Weights of a small GPT-style language model, trained from scratch on English Wikipedia.
Architecture: LayerNorm before each block, learned positions, tied embeddings.
Training: a variant of Adam for these matrices, 292M tokens, 8909 steps.
MLP neurons of a small language model. Each row is named by its layer, matrix (down: output weights) and neuron, and shows model dimensions 0-191. Each number is 500 + 50 x the weight over its row's rms, rounded and kept within 0 to 999. Numbers have three digits each.
After each neuron's rows, "fires before" lists the tokens most often just after its 100 highest values on Wikipedia text that the model never trained on.

L4.down418:446438495429521452503545464560547527555529511466424546515537523540432462475474490441506514483476569414585534521459465546538468519543499483612504435505503613531475552476399472572371596427469554531497407434493472469550526565538446474545471538525475474475493470464472532491604444447489467447521486551531519560534591569556509561468431491544422410518439532529490465417511494544539410479494448459553497507512496467515506535481512490458573495465460539591502443469385558558521528475537442566638439443515407553496530480457554555446517456546595425460574508461412527461473475528537504485
fires before: ".", "′", " /", " in", " m", "″"

L4.down507:556524459435463530548515464431511447522494429460554421518604422402541531461539581510477472578515427461456493538468494503551529470551483525567543460496444457431467533505444553560526443466483575474540551493459481514445401457414452449500486606542545458512490588563439499420396445480449470542438437522540519597548479585492483447613533468517472557545508549550522479434482529442587537479479465448506541477464424372541515515520467489621431539507491451495505547554502475517537549534464472636396576432467439667489431492443501538507466583469568529571398496435523477531536507529462559459
fires before: "0"

L4.down293:442428495520579501497498475560535477461470518458534551560439545541442478479530504439483519464525479516521477563430464402512476521574519495530499472378616582631529495556572546608505418554447501493510488482500525549473490524495502483457488490575535461536567440498456522467462485498490640593483507583555584396486513483599497510559442500521489426570416573502450497476499433462515518438427409498589438480530556416496466454463519536438407462463456539568511585546476566474509431495591532496559566518492524490506466449506586504491520386498400491471554491597506458586542464405494540487
fires before: ",", "\n", ".", " |"

L4.down358:454504478477477524501494531439453598540448558591432501506560555544402538495562508524506484570522484459470502564514467651511426483536488467512538446456499462457463460418419519477460557531434543532533528567483473420462451433440418459487476553417498473603473506573474548477516578537621510425570464531561503516551510515572492425528557430529573325525590472459507462488563597502513536547516501517461432500502554488489479472507484405480451529569447438380532409577507454541507484497523580523460384423473417540524527540400462534524474447511461570491527459427486577454446499522503452532
fires before: "1", "6", "9", "8", "7"

L4.down209:601500564461466472593566510452550439459456533520454439464437576449537496461503455462448485548561523441487596495486422469548499469456538475478531555552558513502423506449602411563561438561591477500614573454487521476458549486481639442517394398586608522420524491462532534481556498559453488470554559487527545447450465515447424513499501564469577516483535490529534471471568519509402434472602432511443413499506556527498521395522517486561416435453469456494543447511455485484518579469562513481548545475463526504435505617557443494466458580453507434511491414453487501538545557500500500498
fires before: "8", "9", "7"

L4.down135:559459507554461453582517521512529587437453478436390492487491571529493469466480524484471531547501475446511609446524429520555506556495469516521406499426592618476430535544520470482501558505559574382466494457507415550459530437535468425539534541444498551464557549424517568484530507441455471523481423483466535501547498468519452525522437506544554472484502445499506512504530479413501559495458449520499527486488608531371594577581635490511430504554509458504569524453528469488547549533492489515484555447448484467472452579554546533466530383551548569547473567453552439479542448408499461419
fires before: "0", ":", "1", "l"

L4.down166:611543477474528533554436505533527555482469518449582413542544484384550526555661390525558421560609428519443557473543525456455525460497436473439411462580483410480531572480461514517523438526431548437490520497486413445484611502515468551515475486508520494513544596475535501503488493558439542478446534481441425445475474454455497546518491422488522573540424541471549508532519513522552415598529451537477512532482573511487544505458503414525523512539441547494508537620532483537547457450554467459429485508530529555519426504474526485526625567414510498452452550477536503581490506587618449513
fires before: "0", "-", "1", "9", " Go"

L4.down312:630507386474533550484454463497572439504484387401501594513513499511430539389510607439426543444615501595565466554550534468478562517432430530587494531446469540480379537526507504483489469469503546476485490463442506490529480563522532392516521539506435588408559468460373486504506465451471530473530509433501560443520507648605436476532535515563553454442507487498501482521467530424565526509474465594515441475463577488417510532491559523552540448519404558520518590477530447475587560574496525590442477457388512566498499435490564540477478472575484517472510515431507496437590568494463464534
fires before: "0", "x", "-"

L4.down450:569479660496518454603497519496552517564417485447497520461663487539429569475524538431424449490489587479487430454456552364479560479499511499602444492432565567480505501559481497462505582481466547478563456442615477523446470496506586569553444420624485503454517521511515494433570472602483468460585532554478503472502514595539453527535568485545483503473525525521458414519431438422459442552535469521479527576460446513571493516508509440545415502473502447529495456433516526520579406557471549439507488461438501548506512446619518521447567480495526490471494535532433510598564568559442476524
fires before: "\n", " \"", " |"

L4.down498:497581525507423491437535503516426424539607465526466481470667495462494593480536465406558403551572488481531518525580473465513604522500557477547498487429608526453397467478510494457536464535489436485456526538462585624427414505351525490482500367565452469558499525522488460469469474531447517500568495510501431551563518538451413545463448501558535538510507507452450483525620515510532565524510508511507511473510523504462534472555550533493452518486401469599513477449503533494443459593529552522563574473485536591515437460373460512478463399618469507585506607590464483572501535441451483482
fires before: "1", "0", "2", "age"

L4.down949:551514529480519515509458465541538390564534433530478544497546523488513492460464406440484507497574560496469519440525504556395541642510494447509543521523493468513527516582513470442444508466513497476439431542535447603556443461425520447491625380472509500487440543567434491584469497533553477565549549526475500573462498528503454513527508544551508628509533493487504502618524442474510525532568377520517503491363459525493463451604547480552566622469322468508557456467511485564477487485492567413434485527500483501518464493503461538476474348485485546476462522478530523517527503496483475492
fires before: "1", "2", " |", "3", "4"

L4.down728:485492537520540505494511402568433538510477513491524426554492635557482554511417564503488460501542522523549511536415448512543490592571488455537518411423566453542507430564472446539510491444496439504515564503453574471469531494489526572546453492520492477499595445447540453468458555461537485479493492470558438513562517415531426556579382382443461533578503462543439432432569533479495589424446553524496495636551485488468548403482575526516618518506490494593525543473564469541473505558449495472605504500529392447538417559497419553515558499550524487446547563418467408505499571528471543486
fires before: " |", " in", "7", "0", " /", "8"

L4.down397:534439422499524497530527440493449559533512502566589435588603487539510549444496433478466464539520554511550414583491518443485537391448496490586557473472582472546528472497507518493390524555492573531454447496530578481541726440496552447501503463522542577434496514524481502493468527495506529530437499523498612469461520444510505437519471433386472539486510480499464485413494539525553548483517523478426471518478555542545505517424549530491478510425520437490524491497514501470542451491540577463531485550494494466525410499449515512557458440510559409542438572497518514488530455465499563611
fires before: "\n", " |", " and", " "

L4.down435:563545499518530530559593412571499396524480575574531523566526497381540578537592506401524470555493534575466562504491438549502447506605449548482535601473507523601421539537488533423627460427452532430503543465483559447482483452420552445514391480497522463433475491549472559479484442547454532550507510530540442532485507608583495425495447516553589491524474533490487565444423460431477540511513504553505516498479563493521527552440512433539488515477487473539486567523593538433505534516514470501510538495445501445500470488487473484536519514496438549440506424496395564521509559516444456610
fires before: "2", "8", "0", "7", "1", "9"

L4.down763:573494497523471510482475571401535439581560453616567489563526435536459538492451474540443567496440538492484476495470503527598485497440502533458561534503564582488503511548485469445486518458431489501507473546533558495474508511589457600471375489488363593520513524427398545552427428554480510567528503462534581570528456464436463489475469506456538498425575598463450459567463554489506511425540531493466452531421450482488536556471461547546400438557517524430473429444471558483537511485477544425564449472506428479592550578525554469545484518498547474569545431485518499573490466434568421504
fires before: "9"

L4.down81:527469471434434484408521457516484507578486575496517556426437544594527516459488388480574442560500485506491513437508551441523524472529491525455536466449626581544487477449495559460567534459447448501457533506435433468539491496635511503495486553522481486524500501501495567520532444572380482512515516466423474493514585527375533547483488491454628602514533599541518459544555524452508487461654504580435513542490479485435465421453462505497466483428503478432508439523484481534476539491537496511446470500503481490589493518493468540562551519487580457474561500534443467492556485551526487434
fires before: "9", "ies"

L4.down512:606557489569347573558486463424509431502431488582413546560399533567438519475422407470566533493508467448431530453507450407497500434520509563520420547502532465560502528454448477472532512480539493549485517487434454540509545517447566498512474425513553442489508482483505527543461449428484500437503544547462464422482436445448510508522394482562522527540629484517479423434586481552449512512432556530476455433576529498500529506592528545539472514448550434559505394482440514458549627427535522514500645496611435496586472552482443479539587425471507481566525480514476562472522512483479495519
fires before: "9", "0", "8"

L4.down588:544458486525486447472492561432456508466520523506463439493499497490535545539542399530526490504494464449460465487461494574541464404420492471528496507434515457494550514523505532445448460481472505474455493522602535544565749516530454524462486526440445530541436548517474513569529576557524479485570527512483433489545513461456414504499506432541512585572507518513535496500518559398514485469597541584486470521401486472514507547442509528441495498465676442415574480546461502474490539526558504451540442460568434537525534423509462467479434509496489451413511505494460456524587572514612427545
fires before: " ", "\n", " the", " ."

L4.down32:557456406503542497579513475515488545571464580525521532542595503511544463455514473479486408411493499546528573520540487466519480563613382461627564551455460479419549458538458547466498576528547482513493530493469493551483480510482464508604385472513617548464587499500439481465448432500512511510385439519507537392540524463490539488516369512530517537543503502405453563536468498534526492437520468535460436514428571538483515490490509568542573491448520442464576500480495565582468437498541463453414447485572481499465480535483535528539546423445489525407487635452464423494575529519397496509
fires before: "0", "1", "2", " |", "4"

L4.down414:535531602438453449390527562421475574550466530546461528610468542606455435600449491486453579603488514482464625457531456499572534531503462376484556496544559543501526503481475509555498551513465489441423506528505417474527536506522524470486501469521491527531600402511523477509437475417532534450514457487508525504468422449461438631529473559412509498556401478524443447508433567481523505538494538499585584507435427536516443571525542476413445463596541458433484513464438542447504502468537491505402425491495505463536521506520467507519478484557598463525496466482463485515503519455537469470
fires before: " ", ",", "9", "0", "1", "2"

L4.down749:443514387516526443553396479460597431459422459533505579469509587427497511508415502536498503572515608536496509533546558542479566441518452463455504530479477490592513551477507439464396511605578440471472537473487440409515545440454512594483533513497415492542549548486474537613538394564431528488519531501540524377525451558488465465595502513514458467553394473535557483502504507535506515471480438602530444411531560431499530520579519521361499512526505531573477519529523473406540491522463491459514547371550458503473483493466538642480477495504509484552500598469515533476543454537452498421
fires before: "0", "1", "5", "2", "6", "8"

L4.down874:461407506501484551508444500457462546449470453589491499446541495411500412489458463342451477557463530438516707466521437570550450415406487501479531560581496461522578504477510508426598446513525505441542565508505488458555475507511495590582475577433454406563489510540503537524558537531509527489579513572507425437443472596576510456500569466512463561555528463542583427505531444501505527527477484531499536479486490545574479497520449545497466502535458528443577564490495537497475538551531491496534519583587527392553495518481552525465494538439487581503593449401585522515544408481458456424
fires before: "1", "2", "0", "6", "5", "7"

L4.down807:447527509448454434475553487449560518447533471494496508586690568436606561507562500430471561487523557476505563429511532569536478547559430461474508443526465516543469497538529546561509445437495491431456415600491484517560450444473525489501441474489468413486571414481423536538558451503564524383573479525499488546496442523593489465499419549423523489556563548456519484515633543422594592437502479492444484578471534473461455437560496502465472499536462332463540490545486573506482517414458477537476449555494456503507468438485558402600525452569441519538520570483543480477518491423539469500
fires before: "0", "9"

L4.down664:469538518419416503538491467430503421440510546489465610579570497493539578574523469466500523417580506504364546491543436519541531524504523493541508491443485554479470527490574450464526507488579531531539470496476510510472541497486564479499502536446593432503470456471533538495557515589487448496522439530461455491540447558504457446521447493531522502432545454498427447522542456484509525540591489587493438528476616424502645474503552565512556508553428413544513482478505529559540501527493525506426521472397442584414455464490418470618612421513449518475512559426417459350500624470500486465
fires before: "0"

L4.down180:472499481583419505437552517485511494461491489429574473507366485494492553504448417537518418493430549505562555513537472471451558433630490521589510534445493528499441448415473582475496550469445392523448497514523417375568569429521469575448458481510551462558565629503424460522505424475515426626469446486505450547430465483608404464525576556468563541373517521471408481454494618542576507460508422575473432584503491437516467413551458549518524590498502505502545474537488520518465479485499550503446504560485477493550535479533462550539511436448544512521536532578461554528510487380492586465
fires before: "1", "2", " and", "0", " "

L4.down591:459446441521488496507533496500451633479438379432516537493429480550494601507508579544533485475559421560602562490447420431477522433471461452603442450499504538458453413469462433465422542497377516528566534490465499515542535455477546439506493415452627581531560519532526465626592523484504599515529493525527533451513421552532468539610557495492515460560469510475465475447477527486460569553455535502556512500541506565387510475430477517472553502456529506485509413499503492496352501528445530558492463473418546560443468552573470475472610451479471499526512468550487469519493517527470449502
fires before: "1", "2", "5", "6", "3", "7"

L4.down304:437455450549451513456495417455402543535474462483535543551479535526612402493542515514445522465555412536566541512552518476550457558446572439477481569464555610477547497543548480558473511539476520547576418540441504350539506539414456514545425479554495402511506500496555441476435471467489497570537472524459492541492496473515494479572456467521440528514517551387448405579533479480539467557534480447588513506429490563474504432537479618511424506446570615499584550459503485497512358443474486548528494487582492515397430390495400477532537400611455502518530518520482545524568612473448525503
fires before: "1", "0", "9", "2", "8", "5"

L4.down697:511521450436524522491523488504489555479480473486537567507540494478414519601483685479449471458472522471568632368505495496484524577471465488551406579477535475575469557537490382533437447493515476464481476493412575546504556523436536453545504447535471427609461420472437518529449468536529493491532481527532545503431455571591458444448516437501483476480483480520612457500413485521609523476485416559531558532438520494584405554453462519416452514465537498484503532461443474472508508478504510492557481430470441571531497502490483516476430448499462454546397503552501610501517475565399522488
fires before: "0", "1", "2", "ab", "4"